Weights of a small GPT-style language model, trained from scratch on English Wikipedia: 10608 steps.
MLP neurons of a small language model. Each row is named by its layer, matrix (up: input weights) and neuron, and shows model dimensions 48-111. Each number is 50 + 12 x the weight over its row's rms, rounded and kept within 0 to 99.
Before each neuron's rows, "fires on" lists the tokens most often at its 100 highest values on Wikipedia text that the model never trained on. A number after a token or word is its count.

fires on: "S." 37, "p" 5, "way" 4, " December " 4
L3.up207:59 53 52 65 57 67 45 52 59 56 51 50 43 47 53 29 39 61 54 36 41 37 33 35 57 66 44 42 55 35 50 53 52 63 63 62 71 40 59 43 42 57 61 39 46 55 63 50 45 36 43 55 51 64 57 73 54 56 59 41 58 28 31 80

fires on: ", " 22, "i" 20, "us" 12, "o" 11, "\n" 10, ")" 9
L4.up462:47 45 42 61 56 58 63 42 29 48 18 29 59 47 72 37 31 36 52 27 54 52 42 69 62 48 66 26 56 57 61 71 64 48 67 41 53 44 37 44 51 64 67 65 48 44 41 40 43 70 56 35 43 48 48 35 66 46 56 47 36 48 41 56

fires on: "an" 31, "ity." 7, "ance" 7, "ys" 6
L2.up329:60 41 46 53 42 26 57 69 59 52 52 44 51 50 56 46 64 58 57 31 55 41 52 50 49 44 63 56 48 52 45 52 42 66 45 54 69 69 45 45 48 29 49 49 56 56 65 45 53 22 43 43 64 17 79 49 37 61 42 65 32 53 49 56

fires on: "\" |" 37, "] |" 10, ") |" 10, "| " 8, "|" 7, " | C" 4
L2.up609:65 58 64 56 49 38 29 57 43 49 43 34 45 59 52 53 64 60 55 40 39 68 33 50 55 38 50 67 44 44 46 53 58 57 63 59 47 54 50 47 47 48 40 39 53 50 67 51 57 34 52 57 71 47 60 55 35 52 53 44 44 68 56 40

fires on: " in " 26, ", " 11, "'" 7, " and" 6, " |  | " 6, "–" 5
L2.up578:52 45 47 38 48 55 47 64 45 57 47 45 50 56 52 45 50 46 59 44 81 66 49 67 48 47 63 52 76 40 61 40 50 57 48 41 59 53 27 41 78 48 60 33 53 55 55 47 59 73 43 47 69 35 34 42 25 48 61 55 70 62 33 39

fires on: " | " 41, " an" 38, " a" 7
L9.up278:30 55 32 54 60 63 49 64 47 50 48 33 29 49 43 50 76 63 44 66 42 57 57 52 54 33 60 52 36 62 42 72 42 52 46 78 55 27 35 52 31 55 39 29 50 56 35 32 71 51 34 53 58 57 55 54 56 29 27 62 48 59 47 52

fires on: " B" 24, " G" 11, " R" 7, " K" 7, " D" 7, " T" 6
L10.up137:62 49 61 59 46 35 48 66 63 42 37 84 32 54 48 38 54 67 68 35 55 60 35 59 64 67 45 42 34 51 57 32 55 50 53 50 56 34 36 49 70 35 38 61 38 57 62 82 44 56 43 64 56 46 52 51 37 36 59 59 63 46 35 67

fires on: "\n\n" 27, "\n" 10, " pre" 10, "-" 9, " inter" 5
L9.up119:39 58 54 56 60 28 26 51 79 47 43 41 52 51 55 43 55 55 60 47 69 67 43 51 29 62 62 74 26 38 63 53 46 58 52 36 74 45 53 63 52 44 48 37 60 68 63 53 74 56 25 42 44 33 70 45 60 34 41 70 55 65 57 44

fires on: "." 50, " It" 8, " The" 7, "\n" 6, "\n\n" 6
L4.up523:27 48 58 51 49 37 37 54 60 42 66 67 53 50 51 30 46 56 63 39 30 36 59 56 63 27 64 61 36 37 49 43 38 65 48 49 52 60 54 47 43 48 59 34 34 43 50 57 72 43 31 57 34 46 60 47 56 59 53 63 51 59 25 55

fires on: " M" 24, " N" 8, " and " 7, " m" 6, " and m" 5
L8.up476:40 73 49 46 52 44 40 50 71 17 45 42 61 55 66 44 40 44 50 35 56 67 43 35 54 43 51 38 47 43 37 45 44 66 55 61 39 47 52 53 54 65 30 38 66 63 39 60 48 54 71 71 64 56 57 65 30 65 49 68 62 50 51 64

fires on: "-" 27, " t" 10, "| " 8, "|" 7, "| T" 5
L10.up568:42 66 68 55 66 40 47 54 53 35 36 53 47 66 45 55 48 67 76 37 38 58 47 39 37 68 16 35 61 50 41 53 42 71 59 31 61 44 49 53 50 33 39 27 60 65 62 65 58 43 51 43 70 56 59 50 27 39 58 59 59 54 50 44

fires on: " and" 37, " or" 17, " |  | " 15, "s and" 6, "–" 6
L6.up260:61 60 62 58 71 42 20 31 40 54 71 42 41 58 43 49 51 60 45 51 63 55 34 39 72 39 51 53 56 47 43 38 32 53 39 42 57 53 41 40 69 38 29 44 67 40 51 41 63 36 61 35 32 23 61 66 51 46 33 41 63 43 57 43

fires on: "ers" 33, "ated" 19, "ied" 8, "ia" 6, "ers," 4, "ia | " 4
L2.up531:55 45 42 54 68 35 50 55 52 55 58 49 14 49 48 48 58 37 44 57 42 45 39 46 34 60 39 45 52 52 41 22 45 33 48 26 44 49 55 43 47 55 58 39 65 47 68 25 35 45 56 62 69 33 50 44 60 60 45 58 52 60 49 55

fires on: "y" 40, "ing " 9, "y of" 6, "y and" 6, "y," 6, "y." 4
L3.up492:39 48 45 48 66 45 44 73 65 43 33 70 25 61 47 53 57 65 70 46 58 29 54 50 37 60 58 37 57 64 43 12 61 49 43 55 65 63 69 40 52 62 67 52 37 56 43 48 40 40 27 51 40 42 64 46 51 42 61 55 53 56 60 60

fires on: "." 24, " and " 15, "-" 8, "970" 7, "\n" 7, "1" 5
L2.up149:56 57 75 46 40 49 37 54 67 36 50 47 47 60 52 70 61 47 46 52 51 62 64 44 47 55 74 75 40 53 37 46 62 67 64 50 68 32 66 57 73 30 42 40 50 64 55 72 78 37 41 54 60 42 71 53 33 39 67 31 58 41 29 49

fires on: "." 39, "==" 12, ")." 6, "°W" 4
L12.up104:56 69 58 57 65 47 31 68 47 53 48 34 34 45 55 36 57 33 47 49 53 66 43 42 41 35 63 62 35 69 57 42 39 42 61 36 32 51 43 53 65 59 56 46 57 41 39 53 61 28 42 49 52 30 49 43 45 57 42 51 62 56 26 63

fires on: " | " 19, "′" 18, " |" 10, "itled" 4
L9.up588:38 47 55 62 53 49 47 56 68 36 67 34 28 36 61 69 55 38 79 55 54 57 58 56 61 36 55 66 42 55 40 51 55 70 61 58 48 52 58 39 44 52 29 47 56 62 48 17 71 40 67 50 51 55 68 55 27 35 56 64 60 66 57 61

fires on: "ence" 17, "ee" 16, "il" 12, "ill" 11, "ins" 8, "ives" 7
L2.up54:35 37 44 57 52 43 49 39 44 50 30 38 48 65 46 45 40 23 66 34 66 46 60 51 72 48 49 55 45 65 44 53 69 57 49 66 65 56 70 59 56 48 66 67 51 53 61 24 33 55 45 83 47 54 53 46 56 68 37 58 34 58 28 53

fires on: "\"" 62, "Review scores" 5, ": \"" 4, " review" 4, "- \"" 4
L8.up44:55 43 57 58 65 60 42 52 54 52 43 62 38 35 62 27 49 79 39 41 31 66 60 50 43 37 51 40 54 75 49 54 43 41 46 75 50 52 73 52 60 45 76 53 38 54 42 42 62 41 28 56 49 53 49 58 37 56 51 56 30 56 37 61

fires on: "ar" 22, "el" 10, "ed" 10, "g" 6, "ad" 5, "ir" 5
L4.up224:44 59 72 38 54 29 46 48 39 69 59 48 44 39 60 40 55 78 49 49 54 70 52 44 39 42 36 59 50 54 38 42 45 23 35 49 53 34 54 55 57 43 42 59 54 39 42 57 54 32 57 34 57 42 75 40 30 64 64 41 40 43 41 68

fires on: "==" 27, " by" 7, "\" |" 6, "\"" 5, " film directed by" 4, " through" 4
L2.up29:42 59 57 48 33 50 32 45 76 62 44 66 53 34 42 40 37 52 58 44 42 59 80 54 61 41 49 42 41 68 39 33 44 67 43 68 55 49 39 50 40 42 60 47 53 46 46 58 59 26 45 40 46 34 82 55 34 50 40 64 59 48 28 75

fires on: "z" 18, "le" 16, "es" 9, "as" 7
L8.up215:61 39 44 41 44 49 52 62 49 62 49 42 38 31 62 39 38 74 68 59 30 62 39 40 45 43 51 41 43 59 64 49 44 49 46 37 61 58 32 56 55 42 54 45 43 34 44 40 32 37 45 38 53 42 64 47 60 85 65 35 69 46 41 69

fires on: " Al" 35, " | Al" 11, " El" 9, "ul" 8, "el" 7, "Al" 4
L9.up136:38 59 53 54 43 30 41 37 53 56 49 54 68 46 68 51 50 74 44 62 59 60 56 42 54 57 59 57 39 39 41 49 42 50 35 50 30 46 49 75 20 49 57 36 36 52 55 45 30 53 37 54 51 49 51 69 46 65 69 48 48 29 44 46

fires on: "2" 30, "ul" 6, "um" 6, " pro" 6, "0" 4, "ri" 4
L6.up125:44 26 50 52 60 49 41 54 55 58 56 46 64 48 38 40 67 49 42 46 58 41 64 63 48 44 46 74 48 41 73 50 41 25 42 62 60 64 42 58 47 42 64 47 28 63 40 56 58 56 48 40 19 63 50 54 40 61 55 59 52 50 46 46

fires on: "." 41, "0" 6, "- • Total: " 4
L12.up199:58 56 62 45 67 42 38 65 48 59 58 39 21 69 55 37 56 48 39 30 68 39 52 51 51 50 69 58 46 54 54 41 71 59 46 45 39 41 29 83 37 43 47 66 34 45 47 54 40 48 41 54 43 22 54 63 56 78 58 36 56 69 32 63

fires on: " D" 21, " E" 13, " cop" 7, " pre" 6, " O" 5
L3.up217:37 48 39 44 62 49 52 52 64 47 59 66 35 46 45 45 69 61 50 69 34 54 64 43 54 36 76 63 52 61 42 57 64 50 51 57 51 26 56 70 23 32 59 46 37 39 68 80 48 68 57 39 45 61 59 47 40 46 60 52 61 40 25 54

fires on: "′" 31, "°W" 7, " to " 5, "M" 5, " of P" 5, " and M" 4
L8.up240:62 53 52 63 56 43 00 49 91 56 51 56 49 56 71 19 49 46 68 41 51 44 49 43 51 73 59 38 39 35 47 51 63 56 39 39 40 58 60 54 53 70 44 59 43 27 46 59 46 54 58 45 39 46 45 55 68 39 51 53 38 32 52 47

fires on: "an" 89, "an (" 4
L2.up536:48 50 22 75 36 49 54 81 55 54 28 57 61 43 43 61 40 72 60 24 41 35 63 34 41 62 57 56 39 52 40 73 30 75 52 55 54 62 40 66 54 45 44 50 68 36 49 37 30 62 47 34 54 30 47 57 69 57 58 51 27 48 20 41

fires on: ":" 47, "′" 24, "\"" 5
L12.up484:65 67 78 45 58 48 22 48 60 29 60 54 39 36 49 43 47 55 56 66 47 41 59 38 40 73 55 51 28 54 31 38 55 59 43 52 71 57 67 55 33 56 42 42 48 55 58 48 48 38 47 62 50 76 43 39 51 46 42 43 57 42 28 37

fires on: ", B" 14, "," 11, ", D" 9, "a," 7, ", C" 7, ", Ch" 6
L10.up238:52 57 58 59 38 49 45 54 80 65 57 51 40 46 59 35 30 65 34 42 47 45 34 74 45 53 56 45 28 46 51 56 47 59 36 54 51 24 58 52 52 61 37 66 47 71 44 31 42 19 44 47 62 33 49 62 37 45 31 53 51 61 49 47

fires on: "al" 35, "ission" 10, "el" 8
L8.up256:58 64 39 61 58 33 46 65 33 42 38 48 53 42 61 38 69 51 54 49 57 52 53 52 50 43 46 79 46 40 54 46 64 46 34 67 42 35 60 65 47 51 57 33 25 56 38 23 29 29 52 59 40 44 76 50 30 68 62 38 50 29 60 53

fires on: "ly" 100
L2.up478:50 44 58 69 53 09 62 52 44 56 21 50 51 71 49 52 61 59 71 40 58 59 49 57 43 58 81 61 47 71 48 44 61 34 57 38 60 59 52 52 57 26 61 30 46 53 59 58 45 57 70 64 50 53 87 47 72 57 51 47 49 78 46 54

fires on: "\n" 25, "." 13, "′" 8, "- •" 4, "°" 4
L9.up343:35 49 47 47 47 60 29 66 64 49 44 49 48 50 56 34 37 47 48 50 68 74 57 42 39 44 52 71 52 63 53 47 38 41 33 40 61 37 53 57 37 49 34 50 59 36 56 44 46 55 57 58 61 45 53 56 55 72 60 43 54 26 41 42

fires on: "y" 48, "s" 18, "er" 10, ")" 5
L8.up2:50 50 56 59 41 53 50 68 55 66 51 78 07 44 50 52 51 58 62 51 24 58 57 50 56 33 58 61 49 46 61 41 53 55 55 52 56 60 60 45 45 57 46 43 31 61 39 57 40 40 53 47 61 31 60 52 36 81 44 49 45 68 26 49

fires on: "y" 26, "on" 13, " will" 9, "ay" 6, "On " 6, "et" 5
L6.up213:53 73 66 33 59 58 57 45 49 59 42 41 59 53 62 49 61 45 68 45 27 36 68 51 56 45 53 67 56 64 36 46 58 49 59 54 63 46 51 61 45 63 70 09 48 58 63 68 46 44 37 74 45 40 72 56 34 68 47 25 58 61 46 44

fires on: ")." 33, "a." 23, " does not" 9, " do not" 5, "hn" 4, "1" 4
L2.up70:70 64 40 51 48 54 51 58 45 41 36 62 40 46 47 67 43 34 80 71 52 46 53 39 36 37 74 51 72 69 35 39 46 60 41 48 61 32 63 86 44 23 76 37 35 41 42 55 41 40 61 65 56 63 43 62 60 42 57 40 47 52 52 76

fires on: " |  | C" 13, " Records" 9, " | P" 8, " Co-" 8, " p" 6, " re" 6
L3.up160:61 30 39 44 53 57 40 39 61 73 38 42 58 57 64 46 56 46 52 56 57 56 69 59 47 44 57 61 57 50 46 42 45 43 56 28 53 44 41 44 28 65 50 52 57 31 42 23 35 75 58 48 51 57 59 72 44 40 28 31 33 64 48 52

fires on: " | R" 25, " | P" 18, " n" 14
L10.up102:47 58 65 40 36 32 46 35 43 60 67 42 51 51 57 56 33 37 49 66 38 53 66 40 51 46 41 58 59 33 41 51 53 54 46 54 59 41 56 42 52 18 46 61 37 76 35 60 64 58 52 43 61 51 55 37 44 32 58 64 47 53 51 37

fires on: "–" 19, "." 17, "2" 14, " and" 7, " | Ref." 7, "| Source" 4
L10.up521:66 58 52 72 50 51 08 51 48 68 55 40 48 59 39 42 56 55 44 43 44 67 25 30 55 43 51 59 47 51 54 49 39 55 53 44 62 61 54 63 44 54 66 37 66 51 45 24 50 44 57 47 46 45 60 57 49 54 50 35 39 40 38 63

fires on: "2" 40, "1" 15, " " 5
L8.up80:45 51 64 48 40 37 32 52 74 63 67 35 49 36 70 46 69 67 26 48 40 47 35 64 53 43 52 51 40 48 63 39 65 38 53 57 53 38 78 55 56 29 40 26 40 53 59 57 48 41 29 33 44 54 45 61 52 81 47 42 34 70 47 65

fires on: "." 36, " The" 34, " It" 8
L4.up487:47 63 54 51 59 49 26 51 64 51 58 61 55 48 55 26 33 60 51 39 39 54 44 44 57 58 47 51 31 44 51 47 64 61 39 51 48 56 52 62 55 38 59 58 45 44 57 59 73 43 52 69 47 39 43 39 50 48 65 50 64 36 51 71

fires on: "| " 30, "- " 10, "-" 7, " novel" 4
L10.up448:33 56 44 32 60 56 46 49 50 73 71 86 60 39 45 55 47 35 65 55 39 46 43 47 32 57 42 67 54 55 55 51 53 55 39 49 81 37 48 25 62 57 42 67 62 48 43 37 59 51 57 70 80 46 60 53 47 41 63 34 52 62 46 39

fires on: "R" 15, "P" 13, "L" 9, " Ro" 8, "M" 6
L9.up60:45 58 51 46 49 44 51 34 58 47 56 51 52 42 47 32 44 49 60 57 65 47 61 43 63 53 48 54 47 45 45 72 62 35 24 38 54 44 72 57 21 37 57 71 38 44 40 50 60 54 68 56 32 50 54 47 52 41 15 61 56 36 65 50

fires on: " | R" 35, " | M" 22, " as" 13, " | N" 5, ": M" 4
L9.up235:42 46 59 43 40 45 45 38 58 75 61 57 47 40 77 48 41 70 48 64 48 54 38 67 44 47 44 53 49 39 45 51 37 56 48 66 70 57 52 39 32 47 66 42 26 51 54 62 67 58 50 32 47 46 56 54 35 33 53 60 57 48 40 35

fires on: " that" 39, ", which" 22, " which" 11, "\"" 6, "v" 4
L6.up146:53 52 58 68 47 53 43 66 59 39 43 61 49 25 37 35 45 43 36 50 35 47 50 39 49 63 60 47 33 68 58 54 46 50 57 46 56 67 57 61 59 43 59 39 18 56 41 45 54 53 54 34 57 55 37 58 53 47 38 66 52 56 21 55

fires on: ", " 39, ", P" 13, ", B" 13, ", p" 5, ", C" 5, ", K" 5
L2.up529:56 46 51 40 52 58 40 71 59 50 34 54 50 62 50 61 42 27 55 35 57 46 48 65 63 51 55 66 51 49 61 41 51 73 44 41 50 46 64 50 69 54 40 54 30 62 52 36 31 62 38 54 50 33 67 51 39 47 53 71 54 56 41 50

fires on: " -" 18, " " 16, "0" 6, ": →" 5, ", The" 5, " v." 4
L10.up314:45 51 56 54 62 66 26 51 42 62 47 23 29 46 57 40 48 53 57 57 59 44 58 60 29 40 85 29 39 59 35 47 43 57 47 51 41 65 57 62 68 55 56 53 58 59 47 38 46 48 52 15 48 45 54 84 53 41 41 39 59 46 54 48

fires on: " v" 24, "ic" 15, "ev" 9, "iv" 7, " V" 5, "ov" 4
L10.up200:41 49 49 68 30 36 49 62 47 51 55 51 34 50 46 40 34 60 64 74 59 51 46 41 38 50 61 66 55 82 36 43 57 36 46 53 83 49 41 67 47 50 39 46 26 51 83 49 38 52 54 58 43 53 60 53 32 50 46 60 65 46 52 56

fires on: "\"" 63, " quant" 5
L6.up274:62 51 35 38 44 57 36 57 67 51 44 59 57 38 55 46 40 54 49 56 44 40 56 65 45 37 36 61 46 58 42 55 34 56 54 51 57 43 74 60 44 41 46 53 16 50 64 48 70 42 36 18 63 56 56 57 11 63 52 75 28 37 44 40

fires on: "." 34, ") | " 10, "| " 9, " | +" 6
L12.up533:40 48 57 67 51 44 37 48 48 40 68 34 44 60 49 39 41 56 49 64 34 47 45 65 52 46 42 59 51 60 55 45 34 64 51 47 79 73 53 46 76 48 32 51 59 38 59 33 63 64 55 44 69 64 64 59 57 55 39 62 54 47 69 40

fires on: " from " 17, ", d" 13, " d" 11, " under the" 8, " between " 4
L2.up158:54 32 59 43 55 59 49 38 52 54 28 40 46 45 32 50 39 46 65 42 41 63 68 51 46 40 66 60 47 68 44 44 60 47 36 43 68 44 60 49 60 28 35 71 72 53 37 51 41 69 29 62 52 41 52 62 62 37 55 63 60 66 54 71

fires on: "ious" 17, "ate" 16, "ative" 9, "ent" 6, "itive" 6
L4.up454:44 71 56 70 73 46 41 51 41 48 68 57 55 43 43 69 69 45 42 58 39 60 42 53 31 45 56 58 48 61 40 68 42 55 56 65 67 42 56 53 46 58 43 53 80 50 33 30 29 43 56 51 36 25 56 49 30 39 53 31 33 47 41 73

fires on: " V" 24, "V" 19, " W" 17, " v" 11, "v" 8
L9.up363:48 65 59 73 55 38 51 53 53 43 60 38 49 58 21 39 62 33 41 40 55 50 40 31 45 64 48 83 55 56 57 28 49 33 58 57 71 48 50 59 58 36 49 51 44 53 54 54 39 59 39 44 31 61 43 58 57 61 20 69 55 64 32 62

fires on: "\n" 34, "y" 8, "en" 7, "orf" 5, "on" 4, "i" 4
L4.up637:51 41 51 34 36 44 45 60 41 71 52 60 38 45 48 65 43 42 56 58 69 37 62 68 38 36 66 73 58 55 57 46 54 63 41 44 73 57 59 48 53 49 50 47 26 60 58 59 48 63 40 75 43 37 62 44 28 68 52 56 56 59 39 53

fires on: "\n" 39, " ret" 12, "\n\n" 11, " int" 9
L8.up437:32 67 66 52 77 33 49 69 70 39 47 55 45 52 51 54 46 64 46 61 45 47 48 39 26 29 69 49 32 35 36 45 42 51 40 32 73 23 68 51 59 14 49 44 53 48 51 65 47 29 37 55 67 46 56 50 60 48 58 47 51 53 35 60

fires on: "\"" 50, "\" |" 28
L3.up184:68 59 64 45 56 49 42 58 69 51 42 46 39 43 51 36 63 57 51 49 45 58 54 50 63 31 72 53 46 59 35 45 42 53 52 46 55 52 59 57 44 39 30 41 40 24 56 64 39 36 56 45 55 36 69 57 46 55 59 50 28 54 42 49

fires on: "ard" 32, "stone" 7, "ora" 7, "st" 4, "lington" 4
L6.up619:62 57 40 56 49 41 55 69 61 61 36 42 39 35 57 56 40 35 54 50 72 33 53 24 35 58 44 45 55 50 38 26 33 63 45 37 51 60 60 47 62 40 48 67 51 66 62 34 45 36 56 45 57 51 60 47 56 38 44 37 55 71 51 43

fires on: " area" 13, " | + " 13, " River" 9, "°E" 7, " region" 5, "cha" 5
L2.up621:24 51 43 52 31 40 59 52 45 38 33 43 55 46 71 67 45 55 82 57 49 37 70 31 51 49 54 48 30 30 45 46 55 54 58 34 51 60 48 65 52 16 57 39 50 44 43 54 59 58 52 48 61 54 56 71 70 66 45 49 78 40 51 75

fires on: "y" 65, "y." 5, "ment" 5, "ered" 4
L3.up271:71 27 64 62 54 43 50 67 42 56 48 54 50 54 44 36 65 58 65 60 47 62 37 28 45 54 41 12 37 46 64 29 57 48 43 42 49 66 40 43 69 59 56 34 39 41 29 36 34 33 43 53 68 47 64 35 41 63 50 44 49 66 64 63

fires on: "0" 13, " Th" 12, " B" 12, " V" 8, "2" 8, "p" 6
L2.up46:51 67 60 49 37 45 38 56 34 58 37 60 49 53 59 51 47 57 45 64 41 51 55 53 40 67 71 53 58 55 23 39 39 41 68 40 57 41 69 65 51 26 32 38 53 53 61 48 47 62 30 57 77 57 54 79 53 30 48 62 55 64 36 46

fires on: "ating" 23, "ix" 16, "ric" 13, "ial" 10, "its" 8, "ling" 6
L2.up414:53 42 61 69 52 36 54 40 61 43 51 23 34 41 40 37 58 47 61 45 50 70 64 47 43 55 40 24 80 63 46 58 31 36 54 41 64 46 32 54 53 45 75 60 68 67 46 43 65 36 61 43 64 53 60 64 51 52 37 52 46 50 53 58

fires on: " C" 28, " a c" 9, "-c" 8, " the c" 8, " and c" 5
L9.up101:53 44 56 56 49 28 32 51 47 35 26 38 40 55 54 53 48 42 55 58 41 68 46 59 47 67 62 41 56 79 59 65 54 61 31 55 53 31 61 81 62 62 50 45 50 33 29 54 56 56 28 51 43 56 57 44 54 48 44 54 55 50 31 61

fires on: "\n" 24, "s," 21, ") –" 5, "ers," 4
L8.up90:30 52 48 41 53 58 51 84 84 65 54 52 42 49 43 47 49 66 42 37 46 61 39 47 51 45 67 44 28 42 54 58 40 51 21 44 46 61 56 56 38 54 60 46 68 56 36 36 50 37 47 70 54 18 43 45 45 50 40 73 61 40 26 54

fires on: "2" 51, " Cor" 7, "ord" 4
L8.up136:67 59 46 59 39 48 40 49 65 65 68 36 52 50 53 62 53 61 52 43 43 69 37 73 53 64 50 54 20 57 48 48 38 59 46 59 47 45 69 83 46 41 64 43 62 71 44 52 33 23 47 48 59 51 46 66 45 41 49 66 51 48 31 50

fires on: "er" 40, "ar" 7, "ly" 5, "es" 5, "s" 5, " by" 4
L6.up487:35 53 57 47 37 61 36 58 39 50 45 49 55 39 28 56 64 57 55 70 72 46 72 47 74 22 66 55 50 43 77 32 37 59 46 68 51 52 65 39 46 38 68 56 52 73 56 49 36 41 61 60 49 48 30 51 44 79 43 57 62 75 39 58

fires on: "\n" 99
L8.up335:35 50 54 55 50 43 36 86 67 39 37 54 49 48 39 36 48 55 51 52 23 61 36 47 37 57 63 53 43 35 60 37 42 61 40 45 54 39 54 61 69 41 49 55 52 56 32 69 50 52 39 73 49 20 42 63 35 54 50 64 84 59 59 69

fires on: "es" 14, "al" 14, "els" 13, "ol" 11, "s" 11
L4.up70:51 39 45 60 41 46 44 47 59 56 77 54 61 54 18 55 57 32 49 43 65 51 45 41 64 46 63 71 46 46 46 28 48 69 63 45 64 40 44 43 67 54 66 67 65 67 38 47 38 45 66 54 59 46 77 51 67 80 39 50 59 55 55 50

fires on: "1" 35, " This" 15, " =" 14, " Each" 5, ", this" 5
L9.up541:62 49 36 35 25 62 30 45 68 52 31 45 34 44 56 61 61 55 55 63 54 34 55 48 89 47 32 46 49 52 51 62 42 43 39 46 52 65 34 50 68 69 49 56 24 58 42 50 36 59 41 56 62 42 54 61 56 66 53 44 49 41 53 77

fires on: "ational" 18, "emi" 18, " world" 12, "hip" 6, "CAA" 4, " recent" 4
L2.up418:42 46 52 61 43 66 51 44 54 50 32 45 41 27 62 43 49 65 69 64 67 29 68 63 63 48 79 44 55 58 46 45 89 47 72 46 66 66 48 65 54 56 75 58 27 68 54 44 53 54 27 39 40 48 37 49 71 59 59 26 51 37 17 54

fires on: "\n\n" 37, " | P" 11, "\n" 6, " |  | S" 4
L12.up162:32 50 40 58 27 32 33 62 51 40 46 42 41 36 57 47 47 71 49 44 46 47 66 42 62 80 62 54 23 39 42 47 49 63 38 43 39 37 64 61 70 56 68 66 41 61 57 61 52 58 74 59 43 27 55 67 55 64 52 69 60 47 57 69

fires on: " |" 26, " | Silver" 11, "tt" 6, ", " 4, "–" 4
L4.up421:49 56 62 33 74 50 34 59 52 50 64 52 45 47 37 20 30 59 60 43 61 56 38 44 36 58 38 45 59 51 53 47 46 58 44 46 66 30 31 55 58 45 64 53 54 38 66 61 67 55 58 45 57 40 35 56 41 42 62 46 69 47 45 53

fires on: "." 47, "art" 6, "and" 6, "5" 4
L8.up637:70 58 38 56 33 54 50 56 58 54 59 46 50 50 39 75 62 33 35 24 50 46 38 50 49 57 67 45 62 52 29 55 66 69 31 63 63 35 54 50 53 33 30 48 74 49 49 56 56 43 32 47 53 42 48 55 80 48 61 48 46 36 48 36

fires on: " film" 31, " writ" 9, " song" 7, " design" 7
L2.up97:62 54 42 46 45 50 51 50 41 59 45 56 37 28 25 49 39 61 44 67 40 74 49 46 63 49 89 44 60 53 54 56 48 58 28 49 77 40 33 55 39 44 48 51 43 41 58 43 38 58 47 52 54 38 36 52 38 40 53 57 61 48 38 53

fires on: " C" 79, ", C" 5
L8.up422:56 47 53 58 67 62 31 77 47 61 38 77 44 59 47 40 45 39 55 64 52 55 59 44 54 55 53 40 30 55 55 51 40 46 55 43 67 45 59 69 63 26 55 44 39 50 29 58 49 60 20 53 47 28 50 75 50 43 57 78 54 59 30 42

fires on: "as" 22, "é" 15, "io" 8, "ico" 7, "es" 6, "os" 4
L6.up26:55 58 29 46 53 53 49 50 44 61 59 42 56 37 49 41 64 68 54 54 36 67 34 64 31 43 46 56 45 59 44 36 36 54 37 60 62 43 57 65 54 43 69 44 59 35 40 34 66 45 58 59 55 39 60 57 59 65 39 43 67 62 55 34

fires on: " Z" 17, "|" 14, "| " 11, "ok" 6, "-" 5
L12.up317:44 53 22 17 48 75 53 53 54 53 59 70 53 51 55 54 67 26 56 64 42 24 69 16 59 44 40 41 50 60 59 42 44 38 25 47 51 41 55 58 48 66 46 44 65 40 61 48 56 41 58 81 59 44 45 56 53 41 58 49 39 62 42 55

fires on: " Th" 16, " v" 14, " un" 10, " V" 9, "Th" 8, "V" 6
L2.up552:31 75 40 49 43 35 36 57 33 61 42 58 62 46 52 56 37 62 32 56 36 50 58 67 47 55 60 37 66 64 28 56 59 39 54 39 63 29 61 58 55 50 52 48 58 54 68 64 52 53 55 49 42 51 47 60 40 36 53 59 57 44 31 51

fires on: "h" 16, " / " 15, "aly" 9, "hy" 6, "rop" 5, " statistics==" 4
L3.up65:48 37 52 55 43 27 47 56 38 54 43 49 41 71 58 24 63 50 77 52 63 63 60 45 44 51 67 53 29 23 60 38 51 55 49 52 41 63 22 53 48 58 57 56 62 55 43 44 53 54 61 45 51 60 62 40 62 53 57 62 25 38 40 34

fires on: "." 27, "′" 14, " $" 12, "°" 7, "7" 4, " " 4
L12.up63:50 69 68 50 75 40 41 52 55 58 56 57 59 56 59 37 55 53 57 41 77 49 66 55 45 43 49 62 47 61 37 56 58 60 32 54 62 27 64 61 45 64 32 47 34 50 66 36 50 47 45 60 57 48 40 67 57 71 57 42 59 53 36 48

fires on: "2" 46, "1" 30
L6.up355:49 38 49 46 36 41 27 52 97 51 50 48 51 47 36 55 73 42 61 65 57 29 48 43 44 45 45 53 62 71 62 45 52 24 54 66 56 57 25 47 51 46 61 59 54 61 58 73 56 47 38 49 47 58 61 54 54 66 38 50 41 52 60 45